python train.py --num_hidden_layers=8 --hidden_size=768 --num_attention_heads=12 --num_key_value_heads=12 --head_dim=64 --intermediate_size=2688 --vocab_size=50257 --hidden_act="tanh_gelu" --norm="layernorm" --norm_place="pre" --norm_eps=1e-05 --positions="learned" --qk_norm=false --attn_scale=0.125 --bias="all" --tie_word_embeddings=true --parallel_block=false --init="trunc" --init_std_qkv=0.0238 --init_std_o=0.00594 --init_std_up=0.0238 --init_std_down=0.00594 --optimizer="muon" --learning_rate=0.00144 --lr_mult_o=3.0 --beta1=0.95 --lr_head=0.00639 --warmup_steps=200 --schedule="wsd" --decay_fraction=0.846 --decay_shape="linear" --final_lr_fraction=0.0 --batch_tokens=[131072, 262144, 393216] --max_seq_len=1024 --doc_mask=true --train_tokens=971000000 --max_steps=4239 --dataset="wikipedia_en"
MLP neurons of a small language model. Each row is named by its layer, matrix (down: output weights) and neuron, and shows model dimensions 320-511. Each number is 128 + 24 x the weight over its row's rms, rounded and kept within 0 to 255. Numbers have three digits each.
A block is one neuron, or neurons of one layer that tend to fire together. After each block is what it responds to, as a language model described it from the Wikipedia text at the highest values.

L4.down1012:151140130108078125154141107100133120089095143163127099124127112136131063120156087143140128123151135150098153146137123102144129143089129097139163099132113135120139153133120155130124105123082107161119089165096131111162147135176135099102138145128138136126112133069132181106076146125139145172078169160115207141098129127162145102144126122142118119133161123127079142135107149116091141113149197154085146126141105116157140073129140142131150090141121167155164133129156071087133162128095148170091144173104135107139124107140145131140132124124129148125167111111127117120127121132116127121
L4.down2598:131122118134161121125156157105182120139056130107105129168135077151107125160091114153128183158130124106112137141161115119156097169093148159145113126142140126128144162140111112123085101136129129109147077118116116128128092128102084117135122143135144138105138117111081137132154123110126150172192160111077146104166163140129129119098137126149141165134166162107099125133159122086084166114131174159121110118098143135113126133138128106150130104099145127135145116110149127151147124085122141163130110109079143123160153112143128130145108158147102110131141092145143108125130143098107126110
Description: Medical term fragments

L2.down1677:122136139146115125132134047140115108118134119105149169108127165121141086204130139137131148119147141117133171125107082171108077153116134081130143130105089130136162104124112116144127137100098123109148113152121113147120147113072155159160148106114196149093147150071131118165146099131135154119094156143111135132119149113122113126153162101115099120142104092131120138131120176120113148096113142101082118136126127125128124127108159144121137100111116116125129138106124107141084146165151162160121133123116118124130134112118105110102143122139137159096166087114153110140132123138126118130
L2.down1940:120108087114124140150091100129133170129080097098102104141112143098111123153133170184127147150134108132128106124110138160118145146148101148145098136120144092055132102097168130094107098111100175132101136121120121098156125124165138118123110106136103144109154132097167142078175146139089152097124100122161134118087124128135122103176140094116214083150123122103128073093116128122136156076131112147147133159167117137107176104114102132164146121124110144108135154131139090087125126108138131159138139099134134142121126150126135141120101106105105154123120087103095138143061140134136129128
L2.down2155:158125074130152126112111143132096139092109101161140122058173140153121134163139128146138149095105178160151144127121134128117172128138104109109107146127103172127208086148156088096158147122125146142154093119165127143130153154108112137087115133118164121136088134148155140125154182163139139103110115135148122119171137121120156081115148138133139138110139067200106105149127164135157170063087145126145081148102110097113106119132108158127131117170153121090104175165087108153156141169112120162128138105119127119106075137142142131127096118168159143144159114123098092096118126142159123099
L2.down2302:122117123120115126155144132105155131122097118100082101113106153130116156197123110131077127162143124116111158073173138119120124148121161116132123120127137110117166066105112133089128135132118147147079120132143121097153154135141114116155139162131117105161153122148146129127124122134146127118125149126127138081116135086090131108135179095118181129094155116153105111122133118133126138066129163127099091130131100110162149117089154145124169141158113136109112200156154145143150113154139174160164130150120166156103129125126135124124102127090125120142116106157118165140083120116134106142
Description: The word "as"

L5.down647:142152146108137126097125093141174151103131122104139143129144165106109110145106132092142125111134088145159111124108139189138124152129178162195133163131131136138144137116145167146129158110099103148115138116111070082149115158151103148101101106139162158168106131132108128117136156154150109147135114167153138140117138121134130134136130163098151172046109141165153133146124157132138126107118130129112153129167124122157134129103137126103135103126139102126144115126102135149112145100098153110152179151138126119128162122115121124111135111161080118166137111084131132165171117171127143161
L5.down900:107132089082127114133115144135103106178116084136167125132166125134111113114141114127086145122164099094117117165097128124184133171097112138153121157128104093082160161167143130195143105108109132145119143123136167117109131139122129155149124129115112147180126158153148142147113100188129128153125105126116155158108139151119098112147147130097100096134118184079160152105127106128159143164140144127085139145131131129145148092138114121167119142109128097132108140160091134085120132127137138151121135150147160122139104102116067066143147110114153122129081138107135124161152109124086128122
L5.down1028:110155087124168192128122150131135144133163161151136130123133131117108097144168112128083110113118110128169160110108106143176108082119131119074109133164119093163154133143137115126085143155130125117149122107142089150123163128174156119143141111126123134136114111114156110132098110117107135105160098133141138130097106132116129107128111144118158150093082109121125152140118147132133127114110065142165125130146135108096101114099128135140129111100150137168148111148126128109143115128129144129126164114135131115114101105164100069135085129119147145178149100140126144114116109179090135134
L5.down1036:129166111164128129152124103170119122162142058113135066114100131145083167135114132181151196119115094152086159118125139116132116150112151117105138140153080141118107130106116120130143133107146082135093176128110107151140154093129105139140121119137146155123121146118100164138169140110156164150126136127116120158138124139068118151106095135149137110124156148101128149104189152130116083130131106128142063145138081170106103132161085124116152102076159141125159122149186111143112092059148139158156107146116127106129126147136116155143105144141123095140180107123184149142123133120150129129
L5.down1279:144123119109140053119060116124179135133143109129104144131136107139122131139136143129146138143105127114096148132126148107110139129148092102136134155115130152131115122113135132097113128134128065145144151135093143150127127106092121125096115141127083115155145119128089120139137149168154126171056146126134141109163116144131167128143121093119125160131105107118150065140075141146142122132136098077101136134117133134145117147139142133095136118156130145146125120146113093117119124091109132138116118137120179098151082111111091117165133148123133140120149148096117099106132125112130118121
L5.down1473:119097129153135135164103170082125123095082116122188121129139126190078138127083109151131157112127144146105131116132139142139148094135122151127113103141106127122097095185155120153118139133110118131126155163102104135141131161118168168132135182119125051141136137164097167152165148139113137155133174132123117113137123128166084157123151169115163152138108127135109076162152115145130172117095147070090159140121109169154135127204115120137121100071118137111090075115168141134114135107108105116109158135146099117101117163138111130124082123087135094149178169142113166181138114143093100137
L5.down2373:150131120138130133125096134127148106123103139132145111132135109103115144141128136114125105086130135131091130120203135155120133079142082121109169097149093085161142127145103137116141118098117116125135144145165168137143091128129138089104172129124143112139141111125202156093158151151138142115133134137132124155103155148091117167149145080128108159093139139083089107152136112150152172171112144138098126120105113092116113149126097154114099102140100157120111129156121162154136157112106128135087174146104101120119129148124135124120165143141099096154082140087069098122088132104154167175
L5.down2542:167140116107132127126091100136127147176124148121140112103126147170114138117132132092098075138158145090132163119160133149162115161132127120138173156148132167153145127089122118135129110130126115140119085119087171108176130130134098104121050144149075133122096123136114112148129118097159122139109113127128139114101137110106123109155119138063132121103140163121130142161137113131128146154134128137135145157152129130143129114121103136181106142158100138137078168112132117123082114101159191140134106205159139126155123146081107111087106136129144167104138092127170130134120158063117122117
Description: Words expecting a preposition

L5.down734:099097116149138131108155161121118091121134138135088117118133134103112096138139101144066122123160161095146114158123109143159103135138148118128060123135124154097080156138119151128121122106138122140122167126100092106110116125142124163166165117097112128150146127121137080103132121141136120156108102113128176088106123105099147135143140171155121138122159112100141109122100083138116138158086115119110123178114109163161152111137117167154164109165146098116143127118127129134132102114117103149139092131139174136116153104117127118104125120147122142146146132136131129149080110164128092157
L5.down745:121081151145173111164133100078158141163172139160135118111047121127085081103112092104105113181121126133173144102163140121137150140127112149137115109091097147159084114109124105151100160123122076150132126101162125120154126153124081141125134135144110127077107143150127109096143109157144119130118117153139159125111094113133131158108100122081120093113164123129091164133134180110124157088125082131139140103117131103156098139129135134137130091116147149147118145144142153143130148105144189100151113156101142132084119098089167144113146100167102106142126155145167105122187136117128133136
L5.down891:117128138122122125148157132128144094108138085111122146140130103139135122110146105147112128176136162143115140128126103136103104139150164110126152170141120162139148128152147141134118146151120110131149094095099104152141146114110091149126152114166111116116135122131119136114090092106122084125087130080120087066140088134160159141136131141129135126107188118121106107127095102085129158149143142129122098113124136114072150104144158133122094108094165116156101108136146115120095164171152124131124094135134127136121119078133143177107154148130098138141177118142147135109168124149106109094
L5.down1120:152131149127158110136105161144119114120113140144145124073137139110102135098124109141090135108118171178111098102152186126137116146103099091105106101125140081120157139113119120105112150123141133144152104134150142145185142145131104079171184126119097153090177109117106111102166118135135157098125135120111130120105105144132141095126129189147158107139153136121078109093159109110134095096158155121083131099121165112094103122081121133112107105107118123130157137084101153120121180112121166099128126156141122151103166138155111134087133128142109128144116129119127139147125144109171089111
L5.down1254:176131105179120122129107126126127136111149113090132100147098134090113160104139140136161107146140095133162153156125128114144156112139133111110114117130101122157136178142117130081115131133136090161127145093104141154131129132082155153181147127134144140113137120160104119113133156106131109105115080106130131095153158104087142094142099117133131130135123137116116124151136148090167142082165085148152114096130138130162188079143098104139092163137157130104120111130127109144130114144139106168163135130075109162127103125123089082161137170118142156136140142155134131103097132156142131068
L5.down2277:108119134115140151152126094150110131111087089133110128132061125134116121169119083100117104094127178151100115129145133146110119144085097113141086149122132134102116099114152115150131140165073112110145094141103093142142128127145120118098129151140115131158134115165167117100140098109172132116081143079148128108098126113151135172140140105104174168118144134118100107120108131154116154144166109125108115140149103134136121135145085130139146157140124166126147113109159134111161166140134142117160113120113118137155163138138094129135096110158110191157134116101095107129153113137085117137
L5.down2483:119104156098116168153170118133144147093098060163115138143120088128113120173101116116133146139085125158109136140109148093121079183113161144127168147098129157123127109121152149089091142103130098100125107121137127152146086135141112122078172147134142117121120163144133166124146131139112158138064127140103151115138150120170110107152104145142140157143120140160087118122160120139116166105141187139123139125070134150120166135136189141124165124068103149092157104124097128173149138142164137146117119148134142096131123072138130120161114150146118158098155105124129148130149154107136104179
L5.down2650:104149150112124122154128095163121156164098141185136124100090134101159114142147131104099147122130100099097121135119090124137134110094084153109132088167070109105108166108155138136120131139123140120150112143120129149177139142118114126147139096127156143110094126137117137153145140145205100104140100112158099129120177090148131127139129146109118117120165142128139087139103137117115112142115124136117070147059113156134148123179156109115103100088096107130132150149146127172124147170106117109108145128133143119146130113141163147186128082114122189119115124141151130098108157077105098147
Description: Medical conditions and education

L5.down99:142132121164108142143147113171093090154117144135087150162123098113105133099131118104138157076122134137089164165139138133139136152104153098120132127119138110115101133122141082145160120112138153116127150135115113163111130144124136094086112106113118110181130117124116161150170143098153137083131144130140145114147142149101111134127122139129109116135138111128127127140124147123133137174128133113088076130107088161128124144130112147135101127172132137133082155142081094112149129129170170143110127150137115118118131127106145111114164092139125122134131115105137084116124106142135161147
L5.down418:141131120161128160158114120154114118132147114128147140167115081139119148098105128127115120130113101117074155139141099129123116126122116168133129174156140095151143139124173135130175127127123104130123120148128106142118130124141186150103146155115101092172133130111130174113175140099139148113143137087098122113159131133147122139142164177089140139142161124115137106112108138141095129100093090122114112150082120147145099133159104176113114167143111112112076162135131083142160142165147096149149167108150109118188122155139151129108147141163196136124106119143121123144123136132115100084
L5.down459:115121148150111116134095118116095151098127132158134152123095116109141141137147162146151154160135120113091116148126120121138127151131169133127149103169165094107118176105134078121091115126145133121145134138102152134080133157120131112123125114104128109126121090131085140166143124138163122126106117136116123124162125133107139092111124132099123153140131115142121122154120110121098106150094140117129101074125121133137109114156133112081108137120157105127113143109150061108127113186141118138090076145146127119113116157122107135106161114129120101128155104103143068103100108108132140112
L5.down967:151126131151130171133149128102153094127120123107149127129139140086134120165108100143142143104129129118145229133133122129137107144113106132124175143118126124129143127131171172151124158121115167115118110152134143147135133135061137119087126163146094121094166129155152105122111172093130135162126108209099161117151168106157137119127144083133109156130178101150149140113088153121153110127116125107147114094127114144130094142145159154162130143155109171128127145138103132137096116153152131130165095116177118158106131146143121179153149121123088173140103112113075091140143159149122119181
L5.down1437:163125123149141169129115109131120107159168075112144144108119148139158161116146112141133102149125144132152144120123149107103147128150115171115113109151118138142185178151125133101123147133175122153126103139108156119089121127157122133123110094137133128157115118165123107117140121099146111079123134166186123097126120094156152133130151111154145154107100145102131128152081113136137108165146133113114140146122120144108125094066083113116156081086144147117165113130143136136121137168118100116118115105134135130121148121167110158159120113137162120116174109066103080135158102139146130114
L5.down1497:151088158129158120124138099095089153086142132083150137123132149152139143115081162129148127122125084134156152070135135138118128167140132090139137097140140139098133131135117135109120141138117129129149107178177129126100109114147120110103098120091101096093120110153135108106112118131120131155130124133120133131124109117117105156190163152152137093174120139094166122122118125165128140086120167141131122134119088128149143120152068131116142147103098153160106142176117158121122155132127114132139142110133108108120109142127104118182132144110141167134131143155086105156127150137151131127
L5.down2308:073110092101177129141103163109096127127120148143132145144122130151139142154143106150140141113128115108113151109170156144111094113113146151131186150158133117144184141121123115121157137126121166118177118118110126147139141105154128113099139140148138122106159093165130122099095140116121160157107137141141151128141079173127139137129165102159146151155134104159145162131096155119126128108085116145139096123147127158119118114106112103141113163144094158165101124174096143111145161160108147148125115120184080130168103132124171111129094170127128144160114103137133101141119175172166129119
L5.down2560:163075122147119119119150103119088096101131108132155148103136167104174126115118122139145077156107095141141185116133161132117122126111139168126090125090167114105137154112117149147141141132073128140098113151159096115145097151139124137136089135173174098133125097132088127120123107123136107092133124117179129128153145133130121139143140110094092112096155072139196158090129142105117086146097100151116140124149129132137137099113148133122122123160080117137120149116054124121129132166127112147137115131147136105105124140118109084123161122126135167187113148114101097101141137108119139171
Description: Mid-number separators

L4.down1591:130158111126134123173117138075164114134134118166144130120128144140103131098184191208084132108112157100125105146155105178123088125156128116130145139099106100102133131146120182080116118137135123135121115122102128117106115129116117125119130120144149141127131126133175141126160109114145125096173120108157137140159154121136152153105139163117116099122148117122150123116131097154112128109136131140099130135112130164150135112122114102099152133116104108125153143192161097140125160157149130129097116136143140110148132149155102134180099145104163127153169107118117112142156125157144141127
L4.down2090:139113151146125073099122178080166142174143116098145151137113121154104115112076126131107130104121154136145144132133115143087137177139105108191107122096117165109142164134115126107153109090143119139120158148117200136167087084123100112153150108141118123139129143139130133139159104140148120184098139126153143145126129102116166139118114122163107132096128146119142148152117142126152142155126130121149132131072132113130107143108094107093135156125100112165171098122129166162107159173136137081108126150103122132113113152103105114115113129126136127107164082108137155073128114158152123105
Description: Evaluative and causal nouns

L2.down1353:098153172089125091137097064130124117121137135152122139155139093130151120116136143141131120112138152122097168150075124130142147115139120134186145147127136178104129104122171094111058157139097115134150113148098169136110082097114143119078164142106167146133154136112117224142115151130133139108071128110147163100160109118157122163166118103131125178170137140153117120129145120154109130135113134121125128109080128151164149133147171096127175097107115109154138114110145135164153155137146093082095136140088155117123107076142112111169101080138149145127133131112128111088143144126098148140
L2.down1777:115120159103142106131133115117094094139152118170146124130134156111111128161120111111117155127111126121107111157082146105135126131106123117124161148119152162114125103145186160130136122079149131103174120133130136164108134147118124142123169164102138101126098127120115148151152139118118159141088112128137107131132131133132120112156135130127130150137140107165141131165133132155125113160106134199137164145121117157189122162112145105085125136125146098121171113183124150126130083089170136108098110148093133139100170140164155121135091139152150149155101113133130165111137117140090125112
L2.down2618:107123126112118107116134127153127110131138147128143107149121157134111145130178132108102113115128126104109128086107111087188107117124153119148163141136136133154160129135178134136085180118108074134127117096118161118120123109124142125089141133125151125142167170124118151156087128102123130138105127153116115142108195140180147144103135115126097158136142140113092137088140133142104127142129061137122117123139155105122132127150163076133156110127121126105149104130147154088125114161130129118144101159149132162123145145124090134124151114130124137063096150088172136135139127133155183151
L2.down2640:131093154116117169108102125115144125177104117131129123116112141111081105110124130119111115101124112146110147101103126159151117082101125159148118134149165140128115118107131113168132164119128093126122106127134131115102131142161118128106156140112139145136098101118094204113158139096160104117100137123116123130111132136146157093132096124142129153146140137113101112157126109156078136136096124079106145133116113129092106105112130130134160124089120103160115141135147100127122174183160098107147163138075132137143125129126144124151136118096097139066155108169128115084109130120078164107
Description: Biomedical receptor terms

L2.down298:069107141164089095152132080142149143118112129155133129147140136153134125103125151106111090127146147145144089129141130157124129108083110144128141155154131092137137133108118180112115143165130100122114102122163208188101102141120102144130127161112115163130124112159155122125145114149125118122144138128134125136121171133125119124165126075089119098145114116132126117084122095123139114184133118142171088141097107140128136149124126141125157158141157122125113131144149112092114124141128151105120147074117131095093156135105113116120123138143133115127169110125107146145050150142080104117
L2.down512:072064179108183109125096084156109148160140132126149159142122111122155099144158113162167120134116124159087122140108109124100128146136136142124151147113106110129159147075143149132114138146123154112146129141131125106155100124144098111097145112111139142153146126143170164135114146105110111120119143140130160145072140086121123141116147118125091140114114133165113054094153107144146113151141136168183111104143120113138145133118146147120177128064112096106119153192153127104139090125078126165124101127155128147072118124103111111134134142093140162123088083113145112115131144128120115138
L2.down2001:127124123109120072122114137110076139144158140150130179144081075135120120111138122162152104096147151125098109108134198112155155056154113145118150157124105171139132124148125112103082119126165071142105114094120140146089081114134111130131103113114086139120116115160132153120137112133153111123179185116130139128097104104132133148123129128100127136159150116146112125095164107080132160124112140174123099108109150116166123078126095101153140099153166158143137115124148153149102120090171079125109135122129138099110145180132115120154086130152146128077135081140124099157151124134137150130
L2.down2220:103142134112126099145134144113115126132137104138088145146126092118139140161136135194127125128095148172150144111138124147122062121102091156154159116128125133121098101113136115129116160115147137198130103080130135100124138098128140145138133103112096139158144119104070126142135126099198121176120155089156128137125104153063141125116177111108111146117130132095125107137129138113128154128086128170159182129096150150138144146103108158133164113172145142091118132154128145135143135139139119140113123129122100108132124146130129093126145153206109097128107058140158169161106124151131109158
Description: Words inside titles

L4.down1544:136131122106112156098136150140101107117149137142123084128107108161124084161141151118158117134121182082134143158151132117141128134129103112131124111148154095097102154159140164138121142148151110135064107131107139118107104126141103115125097138152102131117130142140114097124137097155144099139117148165144109107089139098137151107160150179118115114123139127141144125122106128160105168122109097160131143108084156155166093138158182091134126122149119138108122155129107180165141155116110141147152138145099083106078125114144108134146116102116124196177098124149070144131116095130131135128
L4.down2262:097107140106143123143130106105111150109132169103160149142139068172099093148132181121116117145130180110128151129154148142119069118157090130088083117158136127124167151136122141098128147126142133167121138138083115142156134145118121120104110160123129126117123101203134115128134105089121058124139115113166093123119141161066167108158113125151138159164141112115117107166120105160143169151157151157127159137122103131115102142167144128156110133162124172156149112089121104153130167122126131158110134137171127074096141161111121131137135147189159138103134095116150134136108142139126211110
Description: Number-internal separators

L5.down81:094143132097122077135149112142139124112082179152105100075140136087108154130110133137131111138099124119142126145092118143165144130126156118152104097121087147102137129112116138171059132150101148129098120148158107124100130121152120098135117104125056142149131122100118119107139122147119117129093101131148127078092110123190128174065134103084103135110145074166114130085093111161122103155149150186084096112091110126127152116111111100093144127124103082146106140146113161141155064160106090124131146152142133116130138107134111131138146132064106128107145119154140116119056111147121132137
L5.down140:146157133126089074139117155164134099187152122175139130128123108102119119125124122206140171106115120133123101110139133158105143140122136147194163109111143090131126119160140114150100152108130136155117110154134141085109139135158118099176147124157129143101144109106101183157153162085124148138155133133110166108128110133124145136071148114121125106132150136105114120154134087124128134115137121151132139133129194094141111150127136165154097108087120148147128114096140133201133141131147067153121099146149099105113105115139107140138144154136084080134123105139126161127146139122097092111
L5.down799:096142108119172065122112145155106130082081094132081105068102134117100143133130122101098146119134115129104180155121161116105112140146136108072106173098111133104119153122133100096138120124100133114131147162122126113119091108125150151138128134126098113122129126099126120086121087172112159136136129139142154088115103097165137124197159151114095150093171100151151149107156137124147139148137162084160165151111088120087151137138137141145143084145120137117123109105132135136115131120131133145123141161118115107103123101154116137165133139149160114145114101114098118164097084138123157131
L5.down1135:127114176139137111167183141146196100153130156121077076096134100127121160162147114132148115106133090127142124149154126133132126154187123103114170141092148112134141101131147142108096128111080151129154079133120173108103106143124146117123136120138110146144131127131154149167161092094084152090099138129084101091101104093125143088142122119147134143108119132160116114110116118149110115156111100121138158122134113147113199160160100129168154125102084114154138128126094082165153123078106149163109074138108148156101110178149096106130114145154140135119145143143102130104194153165143062119
L5.down1506:117144161147116059132141101217134135135117118167118141102166153119146142124096171129137118146173125116166157142099169105114161090121108133139161135163127120136159156107138153124054117158133111094081127126154155135105130119110100176133134126092026155135111134137129135124173124114118082112110127145110145087120092105150147147113108108128119151151125110209107137123139122142111136133150176135148109142076111118120139131126116116138149099133100119104139138118126141139166115148128119136113121101126138145109151158118152150127136145097134164121115125173128112109150116133111142138
L5.down1677:129130111097144063147141089115126134129068107130122084127134147128098106153162125153117133118126119194108126145136135099135130103144158139126137154156086133108154160083111141129059135099152137113159126172112160106132102138073094105086160101140073110146103144107141154143143132159146098134120127149143137084085146165166133134146085150144103124153154149202119091122128097108118124089125137174114138108124122129133122133094074089097123120099126123180154086141132123128129110140169124121133135165087107148130151151122128102148123149128133156164145127138098109084113106153091119138
L5.down2188:086107145116158134162101117085170142121139138179120149136145145138107155128127123099088160130134158110141085179070121111114130131141128051126132111124104121123106098159144168124079136097161112099091119114133136138088136143153116150119134164075112107106119131112139143120173141102109090110113081126133128131063079127113117116118118176154114139121059119075097215102098104154103133145166150143111122127120105104092142113144136125122123112132094112118097142106090137147118084135107123137135113122167184158140110132109111115144116088094100145123091159109112098131076133099149096083
L5.down2340:123104118113129058142120139208126140121151119165140152125086134135158137142123188119114148157131103125103112094115144140131120176105163103107142131124118150088097125100121124138094105148122123094137098124142115107132134136182130078118095106120106133112151142085184126130130112095160137093127094184096089102127123136177105101137114138122106147125129109172122165149134162140106115132158077114095141128118143100117101105097125159165131132110066105105125144154152170126148120158105111131118129141163155131155140105134126138128139164117115105129120120125092158111113116111084139155
Description: Inside-title function words

L4.down135:180159160159142203141125086130149147104159143121176147113158129158077132157154126156133162127132147103169120121099097127137140104145115138175137158144144166135166126167127109101131112129135099128107147125127157117143123147146118137127145160075190083121152109123101169148126149112141111093161168099137146152114168118135130100138155145132124147129072126123128079124129183107113169107127149117165107173132127160153140130113148162135144149119116158145149102132136102116137113103099107135145101116147148141156130152147115143102150125161118117150132144121129147143190152137147137151
L4.down1432:085119128128094083141109138182099158124135160187121130153130118113100107155125135126138107148126140178126128171087143100127164123141125109133139133150096154122123131120127128129080120106104108096084127115115108147123129170129110072150149145141044134143136110135150126143138145123130134098133129148128129116115131129152130111101169119118074136154101113172114161138143105135127116135139150139130126170066138080112142138173124124133142096113144113114112073117104143114126099120106133155068115127146122127103147128142159129127141139093075161117142119147118104122139125154101113156
Description: Inside proper titles

L2.down981:129125137088145141123127112124151130101128131134175152126121135137101142144127120143149100101152158115122116154167105100113144121122143147103161096138131094125088155049125166127141137135170117110090168155148095103125099158170128140087109112122102125157143133146110130119154124132079104154158086123130119142134148145121129158130082166119138122173103119122138153121118101124128136128163091136127140130114165163104129179158112122113121122090118150126117152107095133090160148134115097165125122150113133145116157126100142112134104104138111147145097142120110090103153134127107133183
L2.down1604:155105101147151147126144123115115152131121081071112121099138109161127106111125133107093139154144065079130108108152133141159128182142131118125094136118106153111113145148128117130162143097122138098143118131089115154145152137156112107124142119125108139112120123134142158122154109102114167127121125133133141133131121126088159150097152102157098145182137081155182060166124121132099142142178123140112105141132151161146091111117143138125126120130138131172105143104118124107127118122111119141133125180130132136120163136147125100156126170127128136127095078087063103146132153140114129142
L2.down1744:157076103134121099163147138136119130179147109128140135114182146152121130115127171117192113130103115140171144140136128110091098122160115181143143104152168115146097142146141139121076164120145138116089108087107112124120112144133101112125103125136136147122136110111135111135128094150144164129107140120157089102101127088088096132118147115128116127138161112102185129097165114149156116096126115145118153127109136115125125153116116115109081124141103125080111130122113113116136190103151188096078170099120129088130109069107111120114099118151117175155119098143090134133159080117124127131
L2.down2515:115141101121181129109150125172170143129112121163123154097138093153096092181077144118093130140116114138112107131114132106101105134161160121141133154129149097108091184150131144162108101105157091153142155122117133136117128134120140116118114143120159137088161108118129122120171144127162154149127162158118139121116130172117134115136132149138121099149158100149140198133126097135107121140150153136094095148084141118128132125149126134098105131132068123165117127066109158085119117125108132185134121117136136097082117135137107064161149103145150123141150106117114123185119203156146125133
Description: Number and abbreviation punctuation